config = dict(
    num_hidden_layers=14,
    hidden_size=256,
    num_attention_heads=4,
    num_key_value_heads=4,
    head_dim=64,
    intermediate_size=704,
    vocab_size=8192,
    hidden_act='geglu',
    norm='rmsnorm',
    norm_place='peri',
    norm_eps=1e-05,
    positions='rope',
    rope_theta=4200.0,
    rope_fraction=1.0,
    qk_norm=False,
    attn_scale=0.125,
    bias='none',
    tie_word_embeddings=False,
    parallel_block=False,
    extras=['capped logits'],
    init='trunc',
    init_std_qkv=0.0331,
    init_std_o=0.00626,
    init_std_up=0.0331,
    init_std_down=0.00378,
    optimizer='muon_variant',
    learning_rate=0.00103,
    lr_mult_qkv=0.7,
    lr_mult_o=3.0,
    beta1=0.95,
    lr_head=0.00459,
    max_grad_norm=2.0,
    warmup_steps=200,
    schedule='cos',
    final_lr_fraction=0.0,
    batch_tokens=16384,
    max_seq_len=2048,
    doc_mask=True,
    train_tokens=201200000,
    max_steps=12281,
    dataset='wikipedia_en',
)
MLP neurons of a small language model. Each row is named by its layer, matrix (gate and up: input weights) and neuron, and shows model dimensions 96-223. Each number is 128 + 32 x the weight over its row's rms, rounded and kept within 0 to 255. A neuron's up and down rows have the sign that makes its largest values positive.
Before each neuron's rows, "fires on" lists the tokens most often at its 100 highest values on Wikipedia text that the model never trained on.

fires on: "ing", " of", " with", " by", "g", "ES"
L7.gate40 [130 128 168 170 147  97  91 147 102 108 153 115 135  99 152 152 160 158 117  99 125 172 125 175 158 215 104 136 156  93 139 133 115 147 138 117 155  94 165  83 117  96 134 160 148 172 123 125 170 117 133  84 192  97 121  54 169 145 117 149 169 143 128 146 127 132 140 113  89 127 136 125 100 169 132  98 115 161  82 124 108 188 148 111 108  99 118 169 168  94 208  94 106 143 118 173  89 100  95 109  93 135 206  86  61 115  88 139 126 117 185 173 108 123 139 115 165 119 155 178 167 189 129  98 159  92  97 142]
L7.up40 [135 130  88 142 138 116  88  89 128 147  92 122 129 149  90  82 169 128 151  87 178 181 115 115 112  98 112 110 170 116  79 120 139 128 123 104 160 121 131  96 203 124 145 127 130 119  80 147 140 108 125 139 155 120 184  73 220 116 154 122 180 174 115 177 148 111 140 135 143 150 153 131 151 112 151 136 117 203  81 132  92 106 143 153 102 179 119 143 171 154  85  90 121  83 116  95 135 204 171 109 137 163  91 180 125 109 101 144 138 133 123 124 145 128  69 120 125 101 113 158 163 134 227 127 104 117 171 132]

fires on: " and", ",", " or", " to"
L5.gate259 [136 115  39 117 151  87 135 107  91 119 128 143 148 124 135  81 163 154 106 146 110 160 155  51 100  66  81 139  82 115 100 159 101  89 127 143 152 154 160 174 138 135 155 112 183 117 162 124 124 174 176  51 159 117 173 150 142 119 146 103 128 144 113 123 114 116 108 156 137 110 118  78 112  94 101 143 120 110 139 170  79 124  82 113 205 134 148 141  47 155 179 104 141 138 156 143 109 162 213 169 116 128 203 131 104 123 123  91 110 110  63 141  71 120 189 142 131 113 145 159 132 190 127 139 106 107 117  88]
L5.up259 [185 148  63  77 138 150 139 105 151 118 170 106 103 114 111 111 109  72 214  65  90 122 119 110 121 108 144 140 139 131 123 130 100  85 178 115 129 130  90 160  83 154 130 136 142 148 210  75 114 117 155 152 152  59 122 120  68 125 159  99  69 163 169 125 158 140 188 117 121 189 151 102 100 138 135 152 174 129 162 139 125 141 120 126 145  21 134 121 129 112 178 121 107 125 135 115 135 143 131 124 116  95 130 118 155  70  47  98 144 140 175 137 156 168 138 113 109 116 127 127 114  67 130  99 104 107 120 143]

fires on: " is", " a", " an", " as", " was"
L5.gate412 [158 179 139 124 132 108 156 154  98 127  88  78 129 176  87 176  52  96 109 134 123 133 125 130 155  73 150 143 106 159 176 141 134  83 145 121 116  51 140 164 126 142  88 187 175 180 127 162 122 146 190 160 169 179 123 191 115 164 147 110 180 140 170 108 138  95 114  86 127 152 114  95 141 139 153 153  89  88 116 111 117 119 179 124  89 121 145  89 112 101 177 113 133 138 107 102 122 183  89 143 110 166 103 142 101  76 123 115 126  61 200  88 155 133 216  75 115 113 102 113 139 134 116 139 144 144 135 125]
L5.up412 [118 153 118 117  91 125 117 116  49 149 111  99 128  83  95 120 113 194 108  53 136 143 185 137 116 188 161 152 129 204 173 170 153 106  79 112  50 154  97 162 137 121 140 113 113 108 121 148  80 111 175  61 163 106 132 165 112 122 133  95 133 109 142 138 123 130 132 117 107 130  90 111  89 146 121 116 153  81 206 126 163 179 112 129 121 121  60 146  86 120 117 164 147 182 157 137 112 160 102  93 162  94  50 123  74  77 121 123 127 114 136  90 143 171 169 113 108 134 126  86 133 118 108  99 152 172 146  71]

fires on: ",", " and", " the", "\n ", "la", " or"
L11.gate285 [ 66 150 134 146  83 120 128 122 180 116 178 183 135 122 124 129 113 166 105  89 146 115 153 114 107 123 105  72 154 153  77  76 141  94 150 150 127 126 128  97 169 105 110 137 109 139 132  84 143 139  92 199 187 141  91 180 106  86 202  98 193  99 137 140  94 113  97 130 135 108 152 134 101 134 161  93 111  99 140 143 122 105 187 147 136 105 123 150 148 104 107  94 108 197 116 113 171 138 190 176 146 157 145 103 141  62 136  89 131 191 188 147 108  92  85 131 104  84 171 127 148  97 158 159 145 121 139 199]
L11.up285 [123 144  93 112  96  53  95 132 154 132  96 148 142 101 167 111 122 160 155 101 132  79 116  83  99 123 104 125 155 114  81  89 143 108 141 117 140 123 129 133 118 143 113 124 101 128 143 181 143 145 119 125 142  73 122  80 156 124 127 156 110  89  15 117 121 133 157 158  81 154 147 113 182 166  74  93 150 106 133 154  70 123 101  82 146 109 133 176 146 151 103 126 142 164 166 105 145 129  98 168 123 120 119 101 135 205  96 114 157 141 172  83 112 107 179 141 133 158 110  86 114 131 156 157  88 106 135  69]

fires on: ".", " |", " Se", ":", ")"
L2.gate275 [125 104 218 115 221 166 166 159 156 133 123 177  91  86 144 163 130  63 167  98 175  75 126 128 129 149 137  91 182  85  74 141 139 129 114 131  72 134  86 143 104 169 118 110 150  75 153 121 116 197 198 126 121  72 112 137 139 105 153 104 143 122 133  49  62  93 112 169 155  66 104 142 133 151  73 154 187 107  58 193 146 160  86 221 105 141 207 151 163 110 132 156 147 106 136 139  73 196 133 127  98 185 139 120 181  99 177  81 138 159 149 121 151 117 109 116  74  80 128 142  73  87 146 124 148  97  64  86]
L2.up275 [132 128 160 139 173 130 180 165 110 159  90 151  82  98 161 152 100 121 158  97 115 121  87 119  90 149 184  99 117  69  94 106 126 134 131 176 122 141 113 134 133 105 108 133 135 146 219  90 102 156 164 150 154  94  92 153 149 124 141 101 197 130 156 107  84  82 116 172 165  89 100 116 154 121 105 125 163  74  93 150 140 120  80 187 103 160 181 172 114 108  53 125 162 100 112 153 130 167 170 110 194 124 121 145 172 110 114  99 141 168 194 136 126 114 105 128 133 107 126 106  89 110 196 158 104 109 104  57]

fires on: "|", " the", ",", " 1", ":"
L9.gate282 [111 107  93  62 108 129 123 109 107 129 157  93 163 148  58  90  97 108 123 124 158 110 150 154 123 105 166 145 146 124 171 104 110  54 170 123 159  66 110 120 150  56 172 127 127  54 134  91 123 109 124 145 131 160 104 132  90 127 141 125 168 172 150 104  91 168 127  22 137 138 118  81 120 172 140  85 172  85 118 138 171 108 143 137 103 140 134 116 143  92 190 153 176 157 114 140 141 118 123  91 156 160 153 155 108 167  86 201 119  97 128  95 179 151  96 121 154  84 115 124  96 134 122 114 135 124 174 146]
L9.up282 [136 133 134 114  76 126 148 136  88 136 131 135 158  60 149 142 156 122 103  91 105  79 176 124 153  97 147 126  73 128 156 175 183 106  99 107 195 143 122 159  67 101 132 178 171  83 120 115 166 125 154 134 187 161 105 151 151 141 128  74 178  70 146 151 141 135 190 206 150 142 118 103  74 212  84 149 102 160 122 104 139 140 171 100 124 148 105 164  60 108 122 142 123 140 130 164 168 158 104 142  79 123  74  96 147 164 179 126 181 116  63  89 175  66 102 126 124 105 100 146 126 113 139 112 125  70 153 122]

fires on: ",", "-"
L11.gate671 [146 158 148 177 167 112 143  95 177 124 136 127 120 146 133 112 163 130  92 122 120  72 136 126  78 128 172 165  99 176 107 126 156 130 126 134 106 133 140 180 136 123 113 151 147  94 139 112 146 192 134 130 132 109 135 155 196 141 127 112 102 108 132 131  85 187 113 157 100  78 127 111 100 138  85 106 125 113 108 185 134 132 140  96 137 154 124 100  88  63  77 103 158 131 161 205 102 138 178 156 117 145  93  99 172 132 110 137 136 130 133 161  70 137 115 129 133 117 106 140  43 115 153 166 130 175 100  90]
L11.up671 [101 105 115 120 111 123 101  55 164 147 127 124 147 128 100 125 135 133 153 101 145  83 149  70 121 150 155 145 139 154 159  77 115 148  68 162  59 138 147 121 104 154 115 191 140 110 145 180 148  87 154  46 121 126 101 102 143 147  86 177 113 156 144 156 132  82 107 178 125 141 120 154 153 116 155 180 170 182 182 166 174 128 160 141 147 128  83 102  61 175 159 111 122 106 149  94 125 162 122 148 108 103 141  84 113  84 123 145 133 178 145 107 127 125 106 146 167 154 147 107 121 145 127 152 119 154 109 124]

fires on: ",", ";"
L7.gate277 [153 113  66 127 163 122 147 181 127 158 158 126 122 168  85 175 174 112 110 215 117 131  96 129 110  93 111 142 115 173 116 113 139 115 130 124 120 137 172  70 154 137  95 143 194 124 163 105 171 200 101 151 113  94 114 115 168 181 160 140 154  96  96 117 151 174 157 136 135 136 114 117 121 151 149 162 190  82 142 100 132 121 156  82  66 108 124 115 104 150 130 109 120  99 141 152 109  95 165 118 108  84 117 164 113 147 119 129 103 146 103 136 101 116 153  99 150 125 125  47 141 165  90  69 200 167 195 168]
L7.up277 [112 120 111 133 124 160 111 124 149  69 121 102 143 152 185  40 156 145 157  80 202 118  96  95 139 123 126 186 116 109 139 121 123 203 128  81 165 105 110 180 212 112 137 144 186  48 109  77 141  94  63 149 135 131 140 170 129 111 181 124  73 142 157 129 119 166 113 165 135  49 120 163 126 114 121 181 133 104 110 114 114 191  96 167  95  90 107  84 126  99 127 118 122  89 122 157 131  75  89 162  59 139 111 141 141 116 113 165 182 211 122  91 111 196 144 167  98  92 118 101 132 162 144  79  62 122 152 156]

fires on: "-", ".", " (", "20"
L6.gate645 [197 100 134  60 146 148 162 132 151 115 156 125 155 139 134 121 117  99 121 142 108 136 142 106 167 138 122 164 131 116  19 133 181 114 140 120 143  78 153 141  93 106 153 150 161 143 162 135 164 115 139  64 158 134 172 136 168 141 161 103 112 161 200 156 151 121 136 103 124 118 121 155 117 153 165 117 176 153  85 136  84 140 124 218 146 105 135 169 168 116  81  87 129 129 111 111 138 108 131 106 166 178  96 170 147 100 106  57  87 114  93 145 104  97 129 100 109  93 108 132 171 191 152 160  75 116 155 126]
L6.up645 [ 80 173 142 128 136 155 103 111 123  47 144 125 182  95 100 128 105 149  93 135 122 150 103 138 176 128 129 138  88 196 129 107 132 112 191 130 116 104 131 137  99  97 116  78 147 156 150 152  73 170  92 149 146 165  56 102 113 171 173 193 178  95 140 151 100 134 149 143  58 134 167 131 198  89 146 110 110 132  72 170 146 128 191 197 100 115 114  70 116 110 182 114  62 162 116 151  89 137 163 160 122 128 117 121  92 110 121  88 139 148  77 193 143 133  59 180 156 124 139  76 125 106 135 155 159  77 161 140]

fires on: " St", " San", "St", " Cla", " Coll", " Brig"
L2.gate25 [132 211 164 198  95 152 154 135 137  81 154 116 116 165 112 140 135 135 101 157 159 104 111 175 122 110 175 128 113 108 164  98  81 170 121 136  53 163 137 125  79 174 132  98 169 125  97 158 132 182 145 106 142 162 109 119 157 143 131 122 160 127 200 100 104  90 192 110 144 118 102 113  59  87  74 182  86  75 138 136 111 199 118 142 155 145 172  72 124  96 165 134 116 141 118 102 139 111 120 104 115 166  90 101 129 117 117  80  64  85 135 129 168 104 154 125  90 198 197 135 123 174 164 160 106 149 152 120]
L2.up25 [141 186 153 126  78 158 167 110 140 118 124 149 128 165 122 163 153 104 122 141 170  99 143 161 138 118 149 129 125 125 165  94 117 155  96 133  94 102 140 130  62 158 113 106 156 136 148 153  74 164 124 109 109 193 120 109 155 171 128 126 176 107 189 126 124  23 173  70 101 116 123 122  83  93  94 159 146  62 149 116  72 161  90 123 158 125 123  87 173 105 145 134 168 149 118 124  87 106 119 123 120 171 112 158 131 130 159  85  84  91 140 151 201 114 192 152 143 148 167 122 106 116 185 145  93 144 124 125]

fires on: " (", "-"
L9.gate633 [175 140 116 138 153 116 118 155 153 179 109 130 156 202 134 157 188 106 109 129 143 111  90 116 129 107 131 132 104  93  90  77 116 106 149 132 100 104  71 149  65 180 177 102 116 109 137 112 113 158 143  99 104 144  83 178 119 156 122 166 129 118 166 165 169 111  95 196 108  94 156 151 113  99 118 116 135 155 122 116 113 143 112 133 116  34 137 178 123 101 130  74 122 111 161 131 148 127  89 134 124 117  87 147 169 151 113 157  97 152  89 132 100  86 198 103 124  92 131  90 191  96 117 116 111 155 155 112]
L9.up633 [122  82 181 158 144 100 147 141 149 107 108  95 125 107 171 127 119 188 154 118 157  62  97 146 167 187 122 150  55 166 135  61 140 155 130  81 144  96 117 173 189  86 184 178 120 163  83 142 139 117 123 153 108 187  90 138 169 115 111 189 101 126 127 104  89  96 145 146 120 103 161  97 201 111 101 112 176 150 100 148 144 130 110 138 140 116 105 191 132 117 151 154 114 146 116 109 154 140 123  88 168 161  97  89 163 140  98 128 107 190 166 147 111  94 126 116 127 117 101  57  70 103 200 158 132 144 165 109]

fires on: " |", ";", ":"
L9.gate480 [131 103 122 114 203 131 159  86  78 124  80  84 105 121 121 120 154 114 118 154 114 139 194 172  95 120  85 183 107 135 138 172 158 112  89 150 170  98 112  74 165 137  85 144 205 113 120 145 153 140  58 109 188  56 111 108  93  91 155 119 170  37 151 132 103 142 152 173 166  68 118 144 122 120 178 117 148 129 115  97 126 145 116 124  66 111 123  92 106 170 132 122 122 117  94 143 130 114 143 137 171 138 107 209  76 129  21 173  99 130 136 135 116 121 123 103  80 166 124 149 116 131  95 161  79  93 123  88]
L9.up480 [120 145 112  95 105 148 118 150 144 136  94 141 194 156 165  80 140 164 148 172 122 132 100  77 125 150 110 156 154 157 174 118 109 170 104 152  94 108 102  86 171  93 146  88 167  94 153 155 125 121  50 169 128 122  75 134  84 132 126 152 141 118 127 125 117 139 126 132 136 159 106 194 154 136 157 127 106 107 181  99  78 123  82 182  77  84  79 102 153 166  78  79 159 120  73 136  91 131  83 151 144 116 126 183  82 150 101 122 128 113  79 191 115 137 118 136  73  99  69  97 143 148 168 152 112 116 141 121]

fires on: "-"
L7.gate677 [123 177 144 107 121 133 114  84 172 107 137 154  83 126 161 197  48 132 149 122 163  87 122 150 134 144 164 125 157  95 171 125 123 148  59  98  86 132 147  89 176 106 136 127 148 131 144 182  91 152  81 145 157 147 116  95 106 189 128 136 142 148 202 152 132  98 128 205 180 119 170 128 148 133 123 129 128 161 117 166 107 116 127 151 135  74  73 124 141 133 109 194 161  95 115 151 115 179 156 116 134 126 103 168 144 130  83 134 152 150 157 133  92 131 158 149 110 127 121  72 162 106 144  72 116 127 126  89]
L7.up677 [155 159 139 105 141 159 136 121 149 138  99 126 140 213  98 122  97 140 106 101 112 135 158 109 100  95  92 124 102  60 104 128  95 142  65 134  99 127 130 136 164 141 138 161 122 175 117 103  68  96 166 173 130 126 100 155 110 184 151 122 138 128 153 137  45 114 145 188  89 132 107  75 130  72  52 140  64 159 143 130  86 132 145  87 120  99  68 170 148 189  77 160 187 118 167  97 117  84 133 143 134 127 164  51 139 153 146 111 128 142 145 173 144 190 168 122 145 125 118 134 154 162  90 107 116  69 141 138]

fires on: " and", ","
L4.gate35 [189  90 148 105 134 121 196  95 158 140  96 127 125 147 172 143 108 154 135  71  73  82  99  79 108  88 111 154 105  99  69 141 189 118 120 148 157  93 147 161 106 102 179 133 124 119 140  97 109  95 131  91 148 133 173 134 135 133 135 161 100  81 115 128 124  85 110 175 139  70 159  95 161  80 120 131 176 116 162 100 137 112 194 183 137 110 131 128 143 159 140 152 148 179 136 166  62 170 146 126 102  88 128 120  98  95 109 125 170 132  97 144  72 204 153 150 118 138  86 142 137 160 152 112 137 132 131 148]
L4.up35 [140 125 100 143 106  69  75 126  83 115 144 108 131 135  88 128 174 192 145  90 120 101 112 130 152 148 104 174 138 124 220  93  87 138  77 113 109 150 120 179 116 175 101 181 168 183 196 101  97  77 148 115 100 176  47 108 141 134 178 167 104 197 164 160 145 105 130 133 109 134 105 149 111 117 137 149 105 160 167 166 176 103 118  69 159 104 100 157 146 105 151  76 128 131 125 126  87 172 121  95 141 107  89 174 177  89 164 137 127 102 180  94 140 128 141 118 204 110 102 159  55  98 148 180 143  83 115 118]

fires on: " |", "|", " Part"
L2.gate606 [115  86  55 174 170 114  97 185 139  89 172 109 131 142 113 102 145  98  57  92 101 148  88 118 125 137  86 193 127 141  97  76 228  67 109 124 125  73  96 146 133 124  79 111 153 126 154 112 129 139 118 168 151 206 129 144 126  48 140  86 167 117 128 130  86 105 114 120 151  94  92 156  80 124 137 113 158  65 171 125 137 137 110 159 157 154 124 143 160 116 140 190  87 157 101 125 111 143 148 114 105 143 165 153  93  86 104  76 107 152 117 122 142 173 129 175 140  88 146 141 125  90  48 132 141 132  98 119]
L2.up606 [101 152  66 181 116 131 141 110 143 161 119 146 149 192 133 135 150 169  71  90 168 151 121 121 102 148  60 182  98 181 129 158 180 126  93 117 124  90 117 111 106 117 146 151 144 122 177 164 168 179 167 136 197 165 166 145  88 135 186 115 131  84 133  85 104 177 105 136 141 105 122 166 101 120 100 140 182  86 144 103 172 130 133 142 146 191 175  76  84 123  88 122 120 165 132 102 142 144 105 146 139 176 162 177 180 126  93  90 111 108 118  71 111 113  76  98 123 142 151 129  98 156 102 109 164 161 119 132]

fires on: "s", "ing", "}"
L5.gate511 [ 77 134 128 142 150 107 149 142  77 154 138 120 122  90  96 155 140 131 177  62 113 133 118 140 133 210 121 105 153 123 167 151 138 120  99 123  95 114  91 101 135 104 133 159 139 101 103 191 136  49 147 133 144 103 152 143 120 115 159 168 139 121 123 151 135  82 175 149 155 118 138 160 130 110 142  76  96 130 108 133 131 124  56 107 152  91 133 112 156 156 130  89 118 142  54 189 169 160 112  76 140 196 132 104 163 101 126 122  52  89 134 148 143  54 131 158 124 125 113 133  60 148 159 103 135 162  95  51]
L5.up511 [163 160  86 132 130  95 134 135 157 136 150  68 142 122 145 142 163  84 155  68 181 149 169  84  96 125 160 115 168 133 145  82  96  82 121 202 147 142  93 178 134 146 158  97 104 141 138 170 163 124 146 123 125 110 148 113 166 123  76 127 179  84 132 158 134 103  88 121 163  94 116 106 126 109  91 160 101 126  96  93 146 143  58 157 101  82 148 175 153 140 148  73  93 119 139  94 102 119 105  66 138 133  75 130 172 123 146 110 142  98 115 104 181  96 124 116 136 112 181 127 156 136 118 120  99 169 108 149]

fires on: " R", "R", " Emer", " Di", " L", " Stra"
L6.gate462 [116 134 106 109 129  90  58  84 151 172 133 224 137 131 155 115 149  97 129 174 171 107 169  78 138  95  57  68 108 119 131 183 158 150 146 118 122  85 129 162 166  77 143 112 107 136 135 100 160 164  83 196 128 121 172 102 150  98 173 160 182  84 120 127  87  91 191 108  92 104  80 146 124 112 133 143 131 151 115 100 171 135 119  55 140 155 131  80 112 203 229 125 125 114 123 119  81 118 153  79 143 126 103 111 138  83 124 115 144  98 165  66 114  62 118 126 107 131 110 145 138 153 118  69 118 151 158 143]
L6.up462 [ 75  78 150 175 147 111 162 163 199 119  90 128 123 163 165  65 119 100 134  96 132 107 105 118 147  79 116 119 125 131 143 120 160 149  95  83 168 115 109 173 133 117 176  43 154 142 188 139 138 121  26 153 145 108 152  76 134  59 125 147 150  99 121 163 131  72 144  64 142 153 124 158 133  90 126 112  83  74 157 155 150 203 135 126 125 110  91 119 102 169 185 104 174  90  83 122 103 128 128 130 130  99 100 140 159 124 110 113 134 102 140  80 148 130 139  96  72 143 124 169 144 163 165  98  82  98  81 115]

fires on: "\n", "-", " ind", " Ind", "Ind", " bi"
L4.gate376 [ 93 124 114 180 174 121 115 112 138 155 130 150 114 136 117 144 152 118 119 135 135 123 154 114 150  95 126 143 123 110 155 144 146 148  93  97 138 154 151  82 171 129 137 167 125  98  88 213 145 123 164 101 139 138 116  71 124 118 115  93  90 154 149 134 137  96 106 175 222 100 104 131 113  68  77 125 171 136 134  84 132  86 117  94 182  97 125 130 133 123 152  81 197 119 100  89 185 109 153 121 182  99  85 110 138 115 114 129 124 147 137 136 142 163 165 147 154 137 146  92 109 146 146  86 158  79 127 155]
L4.up376 [133 114 157 162 111 139 101 149  76 188 175 150 131 186 130 170 160 176 160 109  86  91 142 129 101  88  58 146 153 136 118 166 127 108  83  98 128  57 142  76 162 168 169 136 102  87 123  78 122 132 129 134 120 138 143  95 187 138 158 148 146 108 162 115 123 139  53 169 147 136 121 121 137  87 107 129  93 122 112 121  88  89 130 108 163 108 175 120 129 152  66 131 159 123 147 100  49 126 122 121 194 115 123  92 124 136 137 138 163  54 125 192  85 132  81 133 118  92 177 151  56 105  90 113 117 123 147 168]

fires on: " the", "'", " The", "the"
L6.gate333 [112 117 148 136 125 133 138 114 163 118 104 152 147 121 107 102 103 163 136 166 155  51  59 141 149 134 139 121  81 120 125 158 128  25 128  70 113  91 129  96 164  81   9 141 168 110 154 143 180 196 153 182 135 164 134  99 145 140 108  99 111  67 106 100 161 160 115 115  87 189 138 146  59 116 101 101 132 153 134 132 144 147 131 169  67 130 134 139 117  77  89 149  79  93 161 130  80 116 100 142 138 121 105 131 106 134 151 148 106 128 126 114 100 150 180 151 147 101 104  98 150 214 174  93 178  97 162 128]
L6.up333 [148 135 121 155 186 145  88 151  99 102 132 138 184 145 170 148 128  72 117  74 115  87 156 181 149 116 157 130 142 118 166  89  90 142 142 184 123 142 126 122 132 167 170 159 106 107 146 125 131 107 134 180 165 122 161  57 135  71 101 130 108 117 111  67  87  82 116 119 174 148 116 139 117 130 133 106  79 167 134 110 187 119 117 131 104  98 129 156 162 142 118 141 132 155  57 155 117  62 132 198  88  97 154  75 161 154  69 150 131 132 138  73 120  66 107 111 144 167 102 202 115  91  77  97 101 161 120 107]

fires on: " |"
L2.gate656 [155 131 121 189 137 116 137 133 156 121 115 164 134 176 106 148 114 110  72 130 118 142  93 120 118 113 159 122 119 103  65  98 220 148 109 151 135 114 183 155 152 172 118  97 160 164 102 166  64 169  86 151  83 103  75 126 106  65 186  67 152 156  97 157  98 125 117 155 177 149 165 152 148 184 126  89  46 110 168 142 150 175 136 113 153 122 119 121 140 185  76 110 152 137 138  86 111 127 162  91 144 163 144  81 183 141 104 133 109 191  91 139  81 154 135 196  94 125  68 124  39 116 110 107 189 134 133 151]
L2.up656 [127 162  88 107 117 180 168 175 162 104 131 102  76 135 130 126 155 112  70 167 137 218  95 150 114 154 131 140 101 115 117 112 147 109  99 135 188 115 117 159  85 108 175 159  81 110 173 146  95 150 149  91 135 155 142 137 158 152 150  72 158 123  92 118  91 121 197 110 110 166 115 170  54  79 136  83 137 137 143 129 155 123 119 152 118 167  70 131 121 167  65 143  99 124 164  92  66 131  99 124 128  96 166 135  98  90 174 119 133 145 108 146  91 142 155  99 168 229 134 129  73 136 103 136 137 150 105 160]

fires on: ".", " was", " is", " grew", "|", " originally"
L6.gate106 [155 211 135  95 125 194  94  84 134 162  98 118 159 161 107 161 128  73 129 137  57 136 128 152 129 138 149  88 162 118 147 121 148  63 130 131 113 121 121 171 117 128 130 116  74 139 126 158  50 114 123 160 121 111 134 173 106 157 129  89 131 127  90 152  86 147 138 107 150 126 166 139 113 219  73  85 163 104 111  63  97  67 119 142  83 117 104 142 149  41 118 173 105 124 129 144 163 104 122 172  93 143 124 142 110  81 115 121 125 129 176  94 178 113 142 153 109 151 113 140 116 129  97 171 150 120  79 140]
L6.up106 [114 132 152 129 121 138 181 148  82 137 104 106 126 125 146 108 104 151 132 156 166 156 117 118 161  95 142 126 196 162 146  93 164 144 105 117  95  74  78  84 125  88 161  62 119 109 158 167 152 132 146 122 140 118 144 120 117  77 126 136 165 167 115 136 177 118 113  85 145 144 152 139 110  70 106 152 150  37 105 105 176 134 112 117 115  60 157  95  74  86 135 195 182 181 117 155 126  93  55 120 116 134  77 147 126  74  99 140 170  83 105 104 102 128 133 136 138 142  93  13 109  80 138 110 166  67 133 147]

fires on: " Dr", " St", " Sc", " Str", " sc", "St"
L5.gate451 [131 167  96 164  87 103 151 118 142  74 131 115 149 144 139 170 107 150 188 146 102 141 145 102  90 193 168 225 177 185 142 119 109 125 153 136  82 137 134 166 144 142 182 167 135 111 147  85 110 146 102 141 129 116 133 159 100 118  99 108 137 135 125 130 127  87 125 126 142 122 118 157 160 123 166 119 100  95 135 157 123 116  95 108 172 129 174 117  70 122 186 130  70 126 207 125 122 170 129  67 117 137 139 123 200 116 204  74 102 130  91 134 154 129 121 110 161 180 112 150 155 165 131 128 110 207 138 133]
L5.up451 [107 179 139 173  93  90 156  51 141 116 150 180 127 151 185 128 128 117 140 160 103 109 181 103 123 148 172 146 198 107 142 116 184 116 164 137 106  54 162 145 105 182 130 132 183  92 145 131 131 101 134  95 143 136 162 183 155 164 148 149 139  86  93 115  60  79 124 124 132 124 158 107 128 134  99 159 151 131 116 107 133 191 108 117 156 171 113  84 119  89 156 119  83  97 181 141 109  94 122 110 149 100 143 123 171 164 123 101 151 127 121 145 132 174 165  88 111  87 109 104 184 131  81 154 220 123 145 106]

fires on: ",", ":", " Ta", " |"
L4.gate241 [136  56 131 110 159 169  73 116 160 169 123 130 138  75 100 150 144 117 141 102 147 129 134 159 108  81 123  56 135 149 118 125 144  32 153  90 174 118 188 121  65  82  99 206 132 138 115 131 152  86 158 117 160 146 104  91 158 109  98 142 113 133 118 134  82 147  96 124 132 132 143  96 115  90 142  93  82 106 107 145 133 142 138 137 129 134 119 171 172 196 198  77 112 172  84 107 113  57 132  97  74 106 153 178 122 169 123 145 104 135 129  99 133 175 154 143 132 112 131 119 138 162 103 106 172  65 130 142]
L4.up241 [108 160 133  87 162 158 134 214 103 118 107 201 135 134 104 158 120  82 152 123  73 127 182 144 113 126 156 144 103 136 152  84 107  97 131 118 137 147 171 127  94 137 129 106 175 111 106  45 121  87 163 185 154 156 102 125 163 136 148  97  52 112 108 111 128 145 198 137 137 101 107 114  80 122 142 212  21 133 102 113 110 138 135 153 107  78 154  74 159 131 149 139 143 152 139 130 162 166 135 130  92 166 132 147 122 130 123 170 166 141 146 124  86 130  94 182  94 135 177 119 108  99 110 111 132 161 100  72]

fires on: " the", " so", " The", " '", " a", " This"
L2.gate322 [141  77 145 134 199 134 148 123 146 197  87  72 147 195 163 108  91 134  79 130 129 149 113 122 101  74 207 143 123 127 142 114 109 120  48 186  65  94 116 121 153 111  64 135 107  71 125 129 122 211 106 204 145 108 128 149  81 117 112 150 126 112 204  77 120 151 163  50 109 118  87  83 173 114 143  96  98  99 100 140 148 144 121 135  70 151 174 101  84 121  87  76 130 137 121 127 149 107  97 144 122 135 179  86  75 170 125 206 104 147 132 152 144 182 120 149 145 169 139 185 142 130 153 137 145  79  89 119]
L2.up322 [152  83 104 129 199 163 105 135 111 180 110  96 138 150 169 163 129 104  85 108 116 106 102 111 143 183 108 153 103 153 101 152  39  86 128 161  96 125 120 112 113 109  61 122 106 135 154 108 161 239  97 145 128 121 136 135  90 147  95 131  70 100 163  91 135 144 151 109 155 173  68 120 139 125 114 120 101 108 141 111 152 141 140 145  54 126 137  98 116 149  92 124 117 137 116 123 140 148 166 172 124 134 157  59 125 159  55 168 106 166 156 146 176 120 146 105 184 124 133 174 122 131 103 146  76  78 124 107]

fires on: " S", " G", " B", " graph", " L", " R"
L4.gate633 [ 86 121 135 114 155 195 166 137 121 109 104 163  92 145  99 127 115 119 107 101 152 183 140 133 184  90  43 153 102 160 132  43 142  91 133  87 158 140 142 131 150 131 104  86  93 166 101 129  89 124 104 122 125 126 138  72 147  92 152  82 152 103  86 166 143  99 134 112  96 138 108 130 118 151 105 128 101 155 120  70 121 142 135  83 177 166 155 131 154 127 176  82  86 117 105  97 135  92 146 136 164  85 114 114 115  94 100 126  55  82 121 140 137 118 157 139 140 116 105 144 136 129 105  88 171 126 104 135]
L4.up633 [130 113  95 140 126 141 126  98 131 151  73 124 107 176 164 121 145 183 132 129 126 183 192 118 151 150  86 108 151 124 171  80  69  97 105 163 100 195 146 153 170 160 129  58 113 175 142  94  99 116  89 119 123  89 175  73 127 121 124  95 157 157 152 140 149 126 106  69  69 157 104 103 148 198 141 107  68 145 176 164 119 151 147 116 157 190 145 167 173  92 136 106 106  58 142 142  79  82 131 184 126 138  89  99 123 114  82 126 105  95 145 133 158 188 131 111 144 127 125 126 129 187 122 129 184 114 182 100]